{
  "hidden_size": 384,
  "head_dim": 96,
  "positions": "rope",
  "rope_fraction": 1.0,
  "bias": "none",
  "max_grad_norm": 2.0,
  "max_seq_len": 384,
  "doc_mask": true
}
MLP neurons of a small language model. Each row is named by its layer, matrix (gate and up: input weights; down: output weights) and neuron, and shows model dimensions 32-159. Each number is 500 + 40 x the weight over its row's rms, rounded and kept within 0 to 999. Numbers have three digits each. A neuron's up and down rows have the sign that makes its largest values positive.
After each neuron's rows, "fires on" lists the tokens most often at its 100 highest values on Wikipedia text that the model never trained on.

L8.gate586:512498524396507538494516511467571531551507502461550452497549424487490512467510531486477494560468477418532595462531548486479474434524544507481486515461516531445556466458474471498542468500520529554488464512459575511461487518440416450523458553549438524517534496501531575559526526518527547501509600514490517504564470524532451513556523494441533540500530549515463538547582490488548421474526
L8.up586:477470511435525454499584487521540520536516498501568575548568459535422507557579506514475499548436537486595510537532529573479463478509461471466504500504541438466479547507557499428444518480434536406471495529465459493416512517521508481413480458548535593569525584521435539472467515558468518487505507457495458546563557546544509520536434489533475477478525530441507478513530447481521513502444
L8.down586:503504519483587479460481490503472527492492459566387453442511531491491467517552521490513532543517479502473488518576472528605488545483500532536517503473495524533410532549529529472516551525539470543456520552490611495596483512495450557520536530477544455512516460540477554532562409448489455543481429548470494530521433462472448482423495393489436533520486464492438548534533496493484491471479
fires on: "s", " relations", "m", "K", "}", ")"

L2.gate792:536500511486493543479455530477540627475555557519556572531496471436513491513484477530511446506483489511536525442496467425548455500513458476499437531515445548552495470516537565485480489520425462484503494452549487476438483451542469445480514541552513456589466429507468534467456514497500497506596506449472497515514466511500559552572450538336449442456482474518524445530505484490468540526569
L2.up792:472488515531484472581545503469512471480591579485571441522541483531438516529440497570444464576505547507469563527487536493550502484446435437414516599474459442490501560462572463442518476518504478545397468428529599456486525556504481488483498538506491529573526466507464452475543524507521487496496511486454437487503538558495467507480552454457462505560477476516558490496469485501522503485560
L2.down792:529474516430493626525499494538501523526439520477423538448509504555537518478570501420528502438511511470489467454474515519449502506590496557525458491491516574522517470498468483515482563501476486500576494545521491538568514440507507500515530481487583473484530534502506538572462467490438509455479484465532514543492456495502516498483448575481491537481487510502431441485515546546559449445461
fires on: "ight", "A", "ip", " again", " II"

L4.gate130:457534588406543527504490606514504534549507553502535544544517531489467430526448487484548430409507546512601578530558552505514436522534555438514485547484475509536466542504505515462520505490454537479488471525432509551507499556440499443484530471496519519518569488493559487503475490507542501557475514517512506510492505551568505508528568483494476518458505497602532461512516491545405535492540
L4.up130:473501475580517499469509502555456515493561437464478558482510465555464551530445459430528437452451508544534502513478477494533489467536480489435506521436539579476473451569477437537457539521496503463548548533488476479484528512449459495476555483494508462513540507498551515477544496499570527573522475422472469458545500506465595490517434514503504590533450554558502574493531483544443541498512
L4.down130:505481532401505456529506543494575418510471589510492507499463540459490468443544485602487528439552575490431471404461544474569535505542524501562525458521524497523507531458521460404497485553457455539482475467515483512518488509502555491437464462439514488450490541536476470551506571490494407492530507501500459514481464496498466544503547498512526491453494445518560448527509481478507526504549
fires on: "ar", "eat", "ond", "est"

L2.gate896:435469498516508427509555496485533482481533585476509445470500502594495518480469462568518515494490528456455548456530551450540490494489478459554564502518536494450488419471435559596544503526507387435487539465420478442512514454550451510456547525431487472443504471530533514495461484493473536546510506554535537400521505548510450457561546561486529522453485458465479563470522500451495478499551
L2.up896:469458495464552476476502438498595441481538534543588454537527517526456486502477498517470529433458500466570477479473433530529481576490468466489531528564539544419474462511503490600451554505551495516488565448483464480488484530541513468549461474568479538454539547476466463528480521473493511464465550543502504506588510568495467550571517575509522411490532565512573529457482486537511583505455
L2.down896:488513540547420340487511507570468532485505486510454533479465512482527530467525486560535492552517497537487519481597499527450477528512515512504438513393517502499489509504498438495578414464496496502477497525459553526500529450470496504495581495510562476498527435573477503461476421495443454467519518459538494472461509473460552430433460443485425531462542474548441460529456540469525457485533
fires on: "K", "i", "W"

L7.gate139:485507406529447540488466491478535515443543541442442446533505462445401485532456470554470474418485597514502482440506512516480552528467591466537472576563505510541482512476537475436499498489499572470535482502520542477430475421484473529477530522504414455493442546586540565512559541550471499539480459551432415480486518453519520503525441458517506418556497459476572501534459553452490554545487
L7.up139:558445576536529459493551542503491510431517529496431479528531483536516448551534404554512543427461551552544496472501512468503539534371522485495489526529485528521553494453519532483486466547487580460520595543483526434495458462472480460524541551450470507519502522538478507485498557524544417522432517482450499527471443535541483518528488514482467415534551471474552504603457529524422505558491
L7.down139:515463479515466481534538477461515460462556483457481484512465474469464446531462520568425484425520581486543484491512460464480580474328507455625492581498497531568502522518470561494528456508491556491448495512528563468454405471513462494508479569485514497516502493597522449543537557568527464523500530515507454487474507447457481524491499479517487386625412445456527536495454539407518554491504
fires on: ".\n\n", ".", ").\n\n"

L4.gate242:427490477560492502440452510356485411462518492491541529469530537519450533516464464545516429525506532522489572523506508442487476479493470541543467477482518566480446528439501539498458480476511472526493553504507472485542557474514474486467543471473489571482498543513474481467449464534462524411504493430562518466560525506540494484573471502435574463529588477451507518546456480455548509537479
L4.up242:493467548477562530506461514481490522516508466443471407502458492481475490503516502476485440473449542492537507474493430474577556485560476480505438465477485574455509528413479476516459494476560489430527544537554506457517443528551509512475520515463547503465471411522476508477388477459470522522514516525545475458580507545531513496521461502525492466525500466517472514494514461571466485523478
L4.down242:506534507558495396591528453565520487489485577476489516521514488440454423573428483491517524523481463539495543495511514500518488522397546506491547557422545524544588509510534451477495495444472515527472489499508482548443445492391460474518526569548568479486563440530493565493516493571488461537457468480495477466466496550514548510480492462486450525488501479459463502471420538445450466453515
fires on: "K", " make", "ut", "ood", " making"

L4.gate744:513477403481549550376489464432526516520490454488531515530508503526502451468414473422476437450535469491461484460438492498486430483446492523547515528443575559479527538549476493519505448483428467488522454513525516446499495448525426574432498529479483478527461518471500586542483469530496487431469533542537508470533505525451516557474550494486527475545551416525535482494460514454470496483436
L4.up744:465509476507493485465511549475548492475475532455495495448461528520506502508471504422487485466438435512485485516459454473532481472471496509517448565449489540470517550495565550543459464449446408511518454447529507473481489483513462538477492519469576497502456533521572490627505450596485426504469531478463572490549516579514490496547494443477513558502499487497486483489450486508467479540528
L4.down744:532535441602466425507445502532413552540574484570533487511443483530477526522489390514459562460482551519511457486510440438583533553542562490501458511485557517524581466488449596519467510458510523495515489464507531520554516518453459486516469509484529476449459549495541476457500532484559433561443520492488477513471442479496499412492521504445528471534465567576492507453458498522511546533542
fires on: ":", ",", "y", " Sh", " Y"

L4.gate365:443575516490492529495476510424481540484529555498484472530524438478531498487485480496471516466497563470478496470483540546549514569514550478491521493444517479509515469546531452431533582510512521491456536480480484518481475508480497462553533530508478446471525471503536526451524483542551577496445472521505487433451550475473431468487530499518438533503451546549452480508504505480469530591546
L4.up365:465567495455545479543538471500460439474502544512409483555540512527490499519550451479477479429476491500494515481404552549542488519430520464551519498424479477515487475552464525434505479478511441476460506536478544503554456517497518507557464472459581435478548450503498532444510456542524523513462504464534501441521536484487482427528535429448459476463522554548579499595521457515475535526549
L4.down365:488423504506451389541482492573462529562470529531555475519472505499528483510541425447525453447481488494473523543428532461464522493518507511496554479512529533536521492459446547537493412468447499514528561503496572475500518566494510517519483461482506579493526497514502467497585459527524516494444522442516545539576462590434566530515567511515479456483475475465516551509462502506483446423475
fires on: "ard", ".", "ice", "ford"

L8.gate240:458405506522577513483477435524518505445480569475498555529531486437441577552524459459472510485493504527603481499480487569532479550433520544509508493509578498553458471482439516509612552438440573531487497498461499499478470550430493457544503515452522500490547513544512495465528482442417551548499486530488422508483527541449529526460488530445539503512458579533498486484450493474436520555498
L8.up240:514575527495463494506466486511490520448445490484453497471485528469483477517536495487509576454444446555574491420440472553527476470519549468584479514537506482500483499503517526455478570465472517509478539547448580525521496466557517510524506573462534443493502475454546482401466513459488462502512490512517480441531511508523574511466465474398490445512474506519511459538540503541567508601489
L8.down240:500519562513510540456536507500462515448489518533524496443485481565543527518522481513501521498482462543484565523500482457538474556415515544415457498516500492468491499497513513503455452489557494544486498567517501475582467487460549480526533488530519429513508515440529572566475476577505460503532530457495545499502473491440513530551499451481484507533537412564578546493488463491558510476512
fires on: "."

L7.gate753:499478451457437571478452538526531514444533492484500508512546461531513565545484598534532497465507513487523445559538515445504478465496478545470495479449499536471457551495461498508508531469518569491542484524542572524475519547500469513497506462459505528460493503471479494516533419510499471539448536566498501504512484465460478557507514503535427522539523496482464544476497474520504498555438
L7.up753:472457434468426507456488525505561535477481470604483517470560486450459510509411549496486527490554482459520508528520508468432436523498510518489495554558496469517486548572478529496489579537491610479541468525498533524440475515495532553464520478447484502536502497447533500532504495424455545488477520512544513518509487474488508492498492527490529463521502538516548509470424528521538511567491
L7.down753:512505521527410413554523476542474456495494489514533436502451463492528455604509496553489524537469460487477468478476507469538477509491515510497482513513529500467517499479489521476516518486471535464518506522514553446555482569523513486539488518536487539465505554526462553520455539539557437485488500507406534473516473526487524457501508519464479505487531385584426544531523508578457477551456
fires on: ",", " De", "),", "'", "e", "',"

L8.gate555:512478478505458500474461537469476474516586515559544447522511486445383535503416565478537509478488473528545517500472528484493496504481511501551547541447501505472445477555528464583499523522557488545481508511422464483522524458465496428471563528501534519493508448507459549524480532515381527453437486521494513537504551497464501442421451558476504469517550461462447523467539500499516504508489
L8.up555:507535524536607476524445502596552446535538498524495450462474493472462538473434525497457519496443494503530543556412512495557569564518481445486560530479445535493472426495519449539556556538579494526529500520409508498472557469536512429473574556501515506451565537485481402486457507606435493477449497520525520556536510513514536485511535501462458464473594510545482558519579483522533478522469
L8.down555:636475574434559426498540487538522521554493569550530529443494450537573480527547515485489414451409516460481519521539527504485572479516545554480475489526495543527454526436489509446542496474493449491503489506432528514438556493472499471483428519547571522499462482523535528496460467499497468432511516474505484525480453464474487550559468492550437558439469485471508503477512491581528437446457
fires on: " —", "e", " Se", "se", " We", " se"

L8.gate981:499519494534519571476449479450538454480519469498495525504451509504493515455540526512499484445503452499441437537519505517474452526471499530427543459566541522444497519490470486493467484467410504505552428530534463507450446499495514533506522518371483500507462580530529507522459473498528472595477465516550472523547482444462493525545476496493477473560580546469484466517539449446457458539499
L8.up981:519529484492485467430520446465490593475488470509521466547599551425466495466533542530455514512511450520526533467581490575479478455524480559440465523518481490485479573576514516512486523495577555541525540467523428460472563534403534483488552510486545532421488490470657510574508525503511459567532515531473498468572502513437613530563451505485481468584503532546452450501506463548566450502523
L8.down981:499590494530522479533410570492467413503504449538509494555456474461502470468511529524512484485428562465495522469465486552563539454538486562475531516480532524453479526425470620609386451399525484476476491452472488504514522479534479513497470510568506483498423601555489514514510497546494409485506539480548472470525480490522491551480513517549524525555490508490417498456523537482545488455572
fires on: " and", ",", " &"

L8.gate536:573486486513420524495512558539494533515449545548545461453539458479493491515575483482457519587541484548490583403541442500541509440544449525493536452556483465512471524545447490451509515550518534525518513533491497516485486551519497527462492488512468474463468520522515473479518517528480452528500379506520449527481529486470514486533534574541429520496471524489491511490504385441516478488485
L8.up536:449530499565465499586461483466436497536520469488528540491472519513526453514484505456522513494481464474497527572578430502529508489488499485506453552517443449542514503545448474516549585514451460509453527495586516452552485505476461516604476506501461448507502492455477534490559425545467536444596509440530462556440505553465525540509514469450522429502457481477447486534541500508532513553542
L8.down536:446444502498462577476526488469508423539497481440462411464518413486490525503486537531485430508602484486488476487551492515531533475552464508473524432448473516558524530482471550591483511494471598488544462512496459554469503527464494537455565447492527462501506471504525436501490517462503541507434494439539502555579533465517462510510533580457494485493495550495501491448501517512517527599568
fires on: " of", "í", "ic", "an", " for", "á"

L7.gate1017:592545467457460520508466474479482406486562510452473518469490489504530535508500514514393436453531436411516395441483501489481449481497494467523497408535489421522480483564555464511500459512529493436488514490475506538536466506499455514531491500597502486510533491504457552472514515500536494439516543560438515520518582515442433542497483530489518491473460470490470489509526570524513575521525
L7.up1017:502503485508562472509479477586460482522497418547426578499450520526511506457497461513491572497471480547470504485496529519484443499480528469536513489544488542590522505519471533499518474439456526482517511499496560505499409449519590480486508497499523428511508502504502514428526504503507494484552489478397525508503537520494488519467464496495602496480514468513558518525565518532436509450572
L7.down1017:514509575498471418457570412535465537514506495508561461496472556458534497484440549460538522472542561424502517592475537514517533492507495512491500454458463519464481547479502545457559559468557559614457478496464501481441492511530514519487525454418480537498504409478450504496497572502490490475490526490557460499513436519543539497475512516490504533502537491584512493538532579516483464475435
fires on: " Z", " born", " before", "born", "rom"

L6.gate964:508546508562494466496480520403481575451513499541454449492473419464488468463540485638461530466541447536540495477560533513435453474511468562490525508467543503549487582413530515472459546457467492598518541469494551495509519483471454468515437511566498473473478491431579502510475518511534479450465486506464399475533549529531518546497452489439428422518520538500538492441553545519531473529514
L6.up964:473509545485475463503553586526526552490495568522518510475464474546519451434500491501501419534504473489543486454522551471456506498438467411532455485437488456486515548539529524548444522450547465468596492498474439575511532518580429497541564597572495435468512485558384489530507442510525441502504543485448522497564494526481489512405503505531547476497501560497466524457524423411440549459505
L6.down964:521524374481463534552520488504549499445512492478504482447571524429520480478544549518458498479536533484490501500394505499408518510554516492531527523528494509462530448532547485413621473499465534475395438430564504498497447458427511528505512460517535455480500520534499501499524558457433527522539535550478524452481505421495486478539532467485521482469596500501461434509431564573531494513511
fires on: " by", "ing", " Order", "ad", " is", " Court"

L10.gate241:554499503534597531450433463540533463453487474482498460557460555517483465508543540480522493520466465492566454509522485498478501526433450470533464448493548591463528500581495624478442523517509534577485443535489489576533506428562531477542480478476527482448504528475505526519545481493484468535458440512577530504530494466410455548392498499534484434515467497543546508479443495465561492522536
L10.up241:454548486512578506517553531487434473517494438518490536556522563487509439539516513541475498501499498529500493496541501559521488506461526557469480506616470554496453442501507515566499499495506539449512418450503525491487505503425424433485506430476527436470470494431516478595490533532504477485481525602566490524545591469498546496486476497457488482606471531514510479444475559509496559608477
L10.down241:532489685467489373459501491528549545482474518477495495505501463514504478521519534544501493540432444500474510526450466474433546467513456535529484481452513468531470481487544465480539458573537486481509445555506534490530488445520527501464501464430423478551496548549459572477567513504552421482493488428472471544534499498490478462520512454504517471463546530533500532513556500480474560507470
fires on: " M", " The", " Michael", " an", " R", " a"

L2.gate141:478562537493571481460537506418425495592447482502460492566557518507508475538539439520580480517465506586497515478523494465502550498461582544523514542476481492525493483560512465518467478541506493520503546533485492490473481582511518454528481567539424555588507579506545475510508515496519498576485467579591492500448485577472515571463521471607483532501498427527469474491490463518545525444514
L2.up141:516463555564526536560492490468512518493551488509467460552517520453478502504485490568492475505437395551557472455513562533526472471470572509487510531501454504529470485484503514474461490492436462462495514428445562527488495501455536468418478451532478466553562457548547483573500504467528411529599504504511560487507472578493469592500540513551420441484545489527540472507577595421472490482482
L2.down141:500543452537522639476478528562471485511512474496518461467507415487453516477507515451525519467547578431472470527426525468494470515509486398499453483495488485461532513481517479557538509463512536472513531571505527490572530542547470531555484487447489541474478462547485515510556481527516497508510564526515506509512533437471445472489450473401493503512489584577535544423525454526491525520502
fires on: "man", "ab", "ism", "istan"

L6.gate344:541499542553498491541446512461539531537466536558519570525471518570468463523532519481481440502546496493466434513475496480516495496492499443444506562560442518455526533458498500479502510532482477549469486462576457448439469430486521475499517534495496579504475442444526532466512474547509546509510518485600503460531579571568570529494547462542508517490495549479511463533478523526496480524495
L6.up344:472503518441485526493465472485541538477432528506468532530529530525508463498464526446550540613492507518439578540457601517514510540517512509477503513542540462584451565518481482486467549493530497531467640585414443542514518519439518466539517434450478427533554515584492513599561477517548498516487410480496524489494516494507499504576467505507581473451470510522488543521499432513562510486521
L6.down344:557490539553485471534550493527500516500546459507510557444497442471502475489498490512437405471467492468518462505429473480582477473538465501489551531498512499461541469526495567583578428508508484487524412440528517488500459505530504513442425469496490537490521487478530452484467518478491497420543539542490479531459463510446534477483497449503374561507490479425453445497487571491501507530508
fires on: "k", "ag", " November", "ix", "ont", "ven"

L7.gate460:557468456411517507475479512518489534507534515537546464438610514481417483506491546514484544426506496480585496542477425486472527542480517485468448536476487511529505463522483411463461503477535487533450453512486503489538447500489469510513563488428528535503453488476483487472465394580441475537585463500440532508483450456470443521525427484491440419488510511472455474575492481532463501506560
L7.up460:471502505514512447490441463457492500397406489500511473508528530489497596536464438453520469511409499501484506435511473517519541471372466486517431567462517512522458507521537500492501549508550475487484510526538536445489482477507541556456471495479515517459525587519497476471472522515495514557475528504598495491534512505448507468508514470493485529419525470474527631421538474503546559544498
L7.down460:486532566438534430502509526507510413589553545504524488450489499501549514538555487462517512480485521466552515528423555524499458493555476483480513499541544523595528442491569463558483514607496471555469569512473488464465543516513434511449473589470498507510497464514513536575553505441446517492529468426495512500460477476484553535428442494525462530516515500534467452527441466497512467432419
fires on: " se", "ud", "se", "ra", " Se", "ie"

L2.gate450:506502509488473509435435550459464451450461573490522475541469529536526541497503487488514506486430484588540468410495498455465500531490480485539544473499457527433465548525522534533597499526508524483596499456496422440491445496477467499542515561442395493505514491502515441510477512529493505430557532504452449546510430520468482516470523471494488424531432552520535436537461573478513562486506
L2.up450:524483545493481464555419499483400524454520520535461527550488466500593463451508464516511523510494463513582396462514561450496461524520458525494543508526481500484465453532535534500572494538510574467479540560539536524546510424560494468558507543498428525443472464567533506502511471446495486507554483485515397526538402451575432490505504583522530500503429543536462534485524520511499549484549
L2.down450:461497491518441510543497517482571486477477520476476421453502513509527509518557517499460482541525497497508533560424489464450511528490564485466467518490523463536471511502520502544457511503480489502441463509566531501482499493445434504470538558481564475558540491514468525565534491574516445492442563481506510430486492628505543506517481473529522513461452453556511452515430496554518494451486
fires on: ".\n\n", ".", "\n\n", " named", "j"

L8.gate799:479528423532504523511429488447521590510515490568465475551452423456530435443483471561442510445549531535462495480557496486468562537457511518441445500514504472504541507510416489436429572524537575512493474527481523513472516538550559532435462439447547445492450476496484513465582579506518440457505506538539565485489506506568477555481490522525514499588508544420458529536523539502533469523560
L8.up799:536526546443512492520500470484507504480484519510507498413476484465488454532490461587476462497504482521442453462554518478499475519559493462424468507510505496435462439418489503442496479506487487486408498517519551584491544561539515523512520421412486480519541508549521458505532429583488467551424573512473473524533468510533493505485513527464549593507597481475539495482518475564519431491471
L8.down799:514505519542514443475470518520436436556521430550457466520502519549551535561516503553580452502597487585567535517485548471481477477521508469518488511524525499534449532557512502474488472493459492519540560510503475412465523454528481481514477571581488494461487532476501525525467564501498510512585476506505509448515534556507556473486476514475424476532486502513525453430490513515505510518522
fires on: " that", "w", "ict", " Franc", "ac", "ult"

L2.gate459:518470527499421552523471534467509550511491495535482534500566460413381510474470529534480473457444525503486535481533449507497527487494489463465512521569520538518522463572449485513567536504516515487532519413529431534446413545439566510446539494553440452550504591455528495493523516473492560572493456519507507496486535572482501499490493574470496380538514421544479464574524499472564424515479
L2.up459:542495563472496496473488443506486538555526552535587473559478457463510515521512552511426556556529499585541483471478498559449560520532446474479478465610511522465458523519446456532520518465538535435466480542455476537545507535550430424525513541584501489439529470490441543496500555447502526510514548476493497508501544499528499592483511545494509442517483529533400499545474559518487475478506
L2.down459:555547535483559398501552534505480420489552511473548541531402461459451449509408519534495451501522549494486420471497425521573545494482490464507500475541491505539453512452532436485513464467522536461454503603462487454441463518489471511507513476554543514452516515637486523508465553501493411564503522539439465525509526525500538501481510488538493469517487556526490445479464525453494530528488
fires on: "tern", "eb", "ob", "ists", "form", "O"

L7.gate921:486554452517473564460439480544494433471534552489551487534448523527472526514554494542464443614537556470543519463508535544487531443544501460515503453527474549548457456623507503421521497508493533447482543463482494513590438496489403544424487411504473495454509470468543455480497487458505446487606537598437539516522455410493496501452477479427486512538512549523490486521511509510501569542508
L7.up921:463479485577452495566417394524417510563489522482566592523458562441503464464549470508511571414506493500519541463521501478499504509532523476531446476530517515595525519566530503469517518575528483442468540526540435479552486450514428533457535466501544442474528427529481579460446391479531432473522430562493458433505491529509454500487499472510567404458486513455485463612480507468475548507492
L7.down921:504506515499572468506465503467495498577464544526475503472536457503541542483460593486504396563496417420518509386558482526540521547467569559509512514440496537518478445463510522454524541493427522513461506510497557441447513478547463463505544483482523476532535513512516485474512536518536508500560472493525473433498444510496556518496436526418483475484539505500541515565499511475529479479484
fires on: " of", " in", "ern", ":", " for", "ous"

L4.gate279:486483498506467513481450503484472523515549578523495487448535449501496507527517499506514475434490553542554554456515505499493539542480516517540495528509556508510458476572492518532544529549482536449509491592563504461526467509471461533484517543503440485556553481494466598487562481565521484471538488514543457503537400446485534528593477473510453483583488467496551484494471520462420568576538
L4.up279:528475519509569478478493551431497535477463469479523457505493471498562434617551558547535453504538513522580486466528568421454507506467550413506526564526481486515491490492526551440581427524490503507481528463484533474486495453542406521480444548490457488572455489578475498522592512538533467518427552546558513452524437607526449527503479488562503514519504484492539484527474439499479471492453
L4.down279:533444478477512536538473491487539453441515483475494502446485546506461480554509529507480550468529438445490596503571474460480466502403509587530564479489523493532504485534510529514486516515528531504468461553502600404512460510478527525490535512529572513514522473475495544557533530534507527531449536512520548484432513526501471491553489488498556536545469483476528468449495454469535468510520
fires on: ".\n\n", ".", ").\n\n"

L8.gate41:493490454555496502464542506586536471494482509545557413440577468499510467484476457478470508459511517513434478431536440511494507534531488450536482507445468516467461462525484507544550523531561543475484494534509499538504549498540505526471469388526471526485510501534502451544560487451473476524452515509522444642566479465421552485491514534515466459512486452523451463445486456426582443490463
L8.up41:461526542529526531534530543497439559483538551573550455485444494470433474465477529493442482471457513573503488514545505510480507555477551503546475518549489460501436516526497511435547482534464547497502523513632506511503584496523495589435485468522521546465483419541508536511554515492486414460538452474512480530570511501455487559440525458540521405572486502495497443570545575426487484537541
L8.down41:496444526543549467555473430483497474509431471470432542463492504528497451466552480446501418521490457484530545548482484437557519468463462509507495417452483449445544488474488608546536459508552460524530435537509469540519497535380540484476504450495483536453552559500550500493478448461498560531444544496501471556553464432458481565446526502518544538427468494464500503450521438427541507549496
fires on: "'s", " his", " His", "ir", "ial", "ic"

L7.gate74:535465496460437546480490547475506538470500557513548474491529503451482496511471502448463505483530520466548454439497574385535418485498471477415482592524481532511511482519534515509491504517500594492515480588481417500486477482450409517511595523469408467518566491488504533466513509541467385495485501512528458440490500590546512478442493440460442505481456582484527470562473555446501519520538
L7.up74:519475481502466516468549565500494525522438535453523485436534552502519463498528484470481500498532547509500478485507546495480464486469503429464530560524501565442545457520569603454504413578507483447472502479444464514515478467460406481543536503452456441553573505418439510484561516449498363465493530523447497468473466518515468474442517413539484493549466472478554468549481602490551500511475
L7.down74:502455455478475474556521528495509523476446518457468540526505532531489475515510537539563490444499461480576498506417483494397522524503521455528561528517501507510492473529554538506544483474527445452527541475477611546473517568575466477531504451452524486446506482430502519538516449515522492511475511519555468565486538502506463566475488422491407516493464488515539506581548500492518541469489
fires on: ".", ",", "..", " "

L2.gate977:436534441542525553517466470569458529519489448516449532460538561490446427508461459535499538515475529548584596434508568578522515483531526468570510491461536544535474459515481508506505604510531457566502472544495518510449511508506452503543584505439461507515581543513479531535488488501552537491532593495385516533540509492428464486490565539470479508493514520593487454495471490505503500502524
L2.up977:477448500447525429467499550496559454525565533496494504521447517540416576489430483458566523437503518492511413509466483547561481518483482482489498522485483473530530509529552541531433464521503493551472467466527481532542486494470569514502526443522538524506523504534533524587436471486547526573576396468506486425504479503486554425544496551441483470484545551433487539497510501564472477574555
L2.down977:543498524518522491495509513530458515505503527474477506541514482448527457478563581471464477511464521517439637539509624483503505489500518499525527487503476552475565551441496513550571508499469520510490464481462533491492512507426493536515484552493483495563551516493500507469534477542514463453455541479479560461512460439501490537498514439521569515496468526494574503514496549500503522432436
fires on: "ag", " And", "ond", "est", "eng", " et"

L8.gate978:497472488490484516450532479529512491450522383465493430507475439515524517471588463520448503525488494477524562495479448497489508534493553438521514445500498464540584499535524498536446620514497547525502510483528480543514474519532443547464516519564505488491560471449472518506479556482504533498520474485469512503510510486533528484431458538526484523449553553563464427512404513464481537508499
L8.up978:543508499492532527507460462504576601492438440513562584540454484585539459518481532568493482495532547513487495480486440460498541427497454559470413486525534613502518530469523556567465511523450470514497522443519536495468452467474547448540468505491474476519442583501492473486443584486444585507502552545502456530551483508573512568517523477490553531484533491483477446481493551456520541447513
L8.down978:393449576460526399441445596499551534574512525481515511503549559422490543546517489535487517494471488422459463494454511510439445439561553532448540449433546409488552529533508478457465478407507448516524519454511483469517525528458448524457518478486499468564460444479448502510473483528471539560445466515528474431475496496508502494516462450482464506484527445416556560493507516493428542534472
fires on: " B", " b", "ery", "B", " |"

L8.gate989:537520491572483538427532527491519523489509502511518426510458505490453501527585564520451519518469525507487466436539402478483571449470461499567464454458498459575530511544493538437492504518536503465570440514555528531496552538490508469458479484505499499512505557470532585505497495434450487517499515478522485533491537515462558509471537536565477470549522481478506485580489506443512533476521
L8.up989:446453537520544505551481584513536493498505544535403507533461546520444506537473504504475529482489522499457546477494525446568540540449468488489508517496490478518471452510545572437599555511427517527476484459456519557565559492514429469501504517504512481511496480504468543556516504555444468532541537522499492427482466550528502502563570428521535518507519468473461512507494498441422487437442
L8.down989:521522570530484521564468496469532516491446458438541450482553445519501472466505517475555530472501483560535447522494401470469464476531461490522518448495487474482472528515507523507513454462562495522467461506515470485478468468515514461446508460463510528547456457494498473447446510357441507505424561509600410532476501506384505463412488528526453433498500569481509477539465419511510538520493
fires on: "al", "ic", "ial", "e", "ent"

L8.gate780:484481502412491522535449538541509481508507418554506509536541483505483504539458496489489514468449506545512474518525558480450516425505514542454523494508543439596519475517488541492462592518465541576477487482490491507468500474458450558536462510531532551580515500485514502409492535530507468486507531535482517591474500395496493603533489470471541496520561507420542537455575598536522508522517
L8.up780:536547471434516545479520536455422580459473419530527477556500508509433556531501510495422534500519528510478520557448467545477485462584460563509491528474510575486460500584538560493476475472498503502548563526472510478421386448436467522483479497442503516455514528500556503521513513552437505502533478501486496443469470484472539470548505503514453522529439522526511443515516561570515445499546
L8.down780:570523511535530511545454538498460511474520463514438560475531533538493545487530432559492486477494499589476460432538466431469540552432498503525473493504512535509530502487487453467511499449505509462494407481526534574592601504593481519509451542507450521485524479511479483440472525475535483447550485476484457561570515525507441525495471521505474405500532521500405538487561472469418500438504
fires on: " not", ",", " one", "1", "er", " was"

L10.gate646:499432480527441551460455491464559491432523530539459475456558501463459520504542493496484471522543468466575548500532460505451594528484520389568455504484482499498526508551543474526452454488548523533530574425509429478498451527532491584547555489491492445525464517535553493504511537480475478483517506627448479500470481536513463479471456540410468506500492524491497512448428547446559552490474
L10.up646:449467513440493501494483512453546549550525562525545554454531486492589475430451538496566439452508498559497517540487456522462572487484512541546480509480512504405447514551460524542517450552474546516492584520498508477466523474563458516445483533453561503560465547496513531567534531491504520486511446563540548555608478469522424433442464492469497442547486486539514451504568549548533470517519
L10.down646:481513551444578482478478489497471516521506427460514488536469495544484471509589484551447517481497430525524461513539451568430523529550447528526502529495467475510467527539516506407466465457532509496459505468466540520463536529497504509541477508465502464483484478520517511489443511425485452531459507509468583505478529539494534551509454495489410507568466500417512489472578506498513565488512
fires on: "\\", "B", "b", " b", " h", " B"

L4.gate371:450534537487504484498573507551458485454481509539528483525469480553523484530518515527462484526483474520583452537469532489571482514470444525557451522509523447468537550436492494564570491508475444542545432477453530436551534491556477467461480598454515492516499490513549435445527547439563487486496474489528553510554393543508497388501499491512453513508536524533483493513517550512521489560498
L4.up371:481455507455507501555546501491484539495513503505509512506516394475492539493544478492452513541519468436539493482460484554470448485487511514463460509591513457459501495470459560512511474480562463546530558435501427527490517536518579474475509533474473497502516466521530464526497446418573483518495452541422530487479419478515495540515542509455527451478542554525525412481523549552528533490547
L4.down371:484491492560485503507491478483502499533597500491457493550488529551569533531461471476494510459520502503468551470527498481486524546511475504457507474403485599519486411563497449532495580529402554456509489570471503506463501494476456488530475505573566490522461463452422562497460515557497520493556561479510448509469564468479523451553447507476484520542485433446486517554455499502483463515447
fires on: "an", "ick", "dy", " Best", "i", "ie"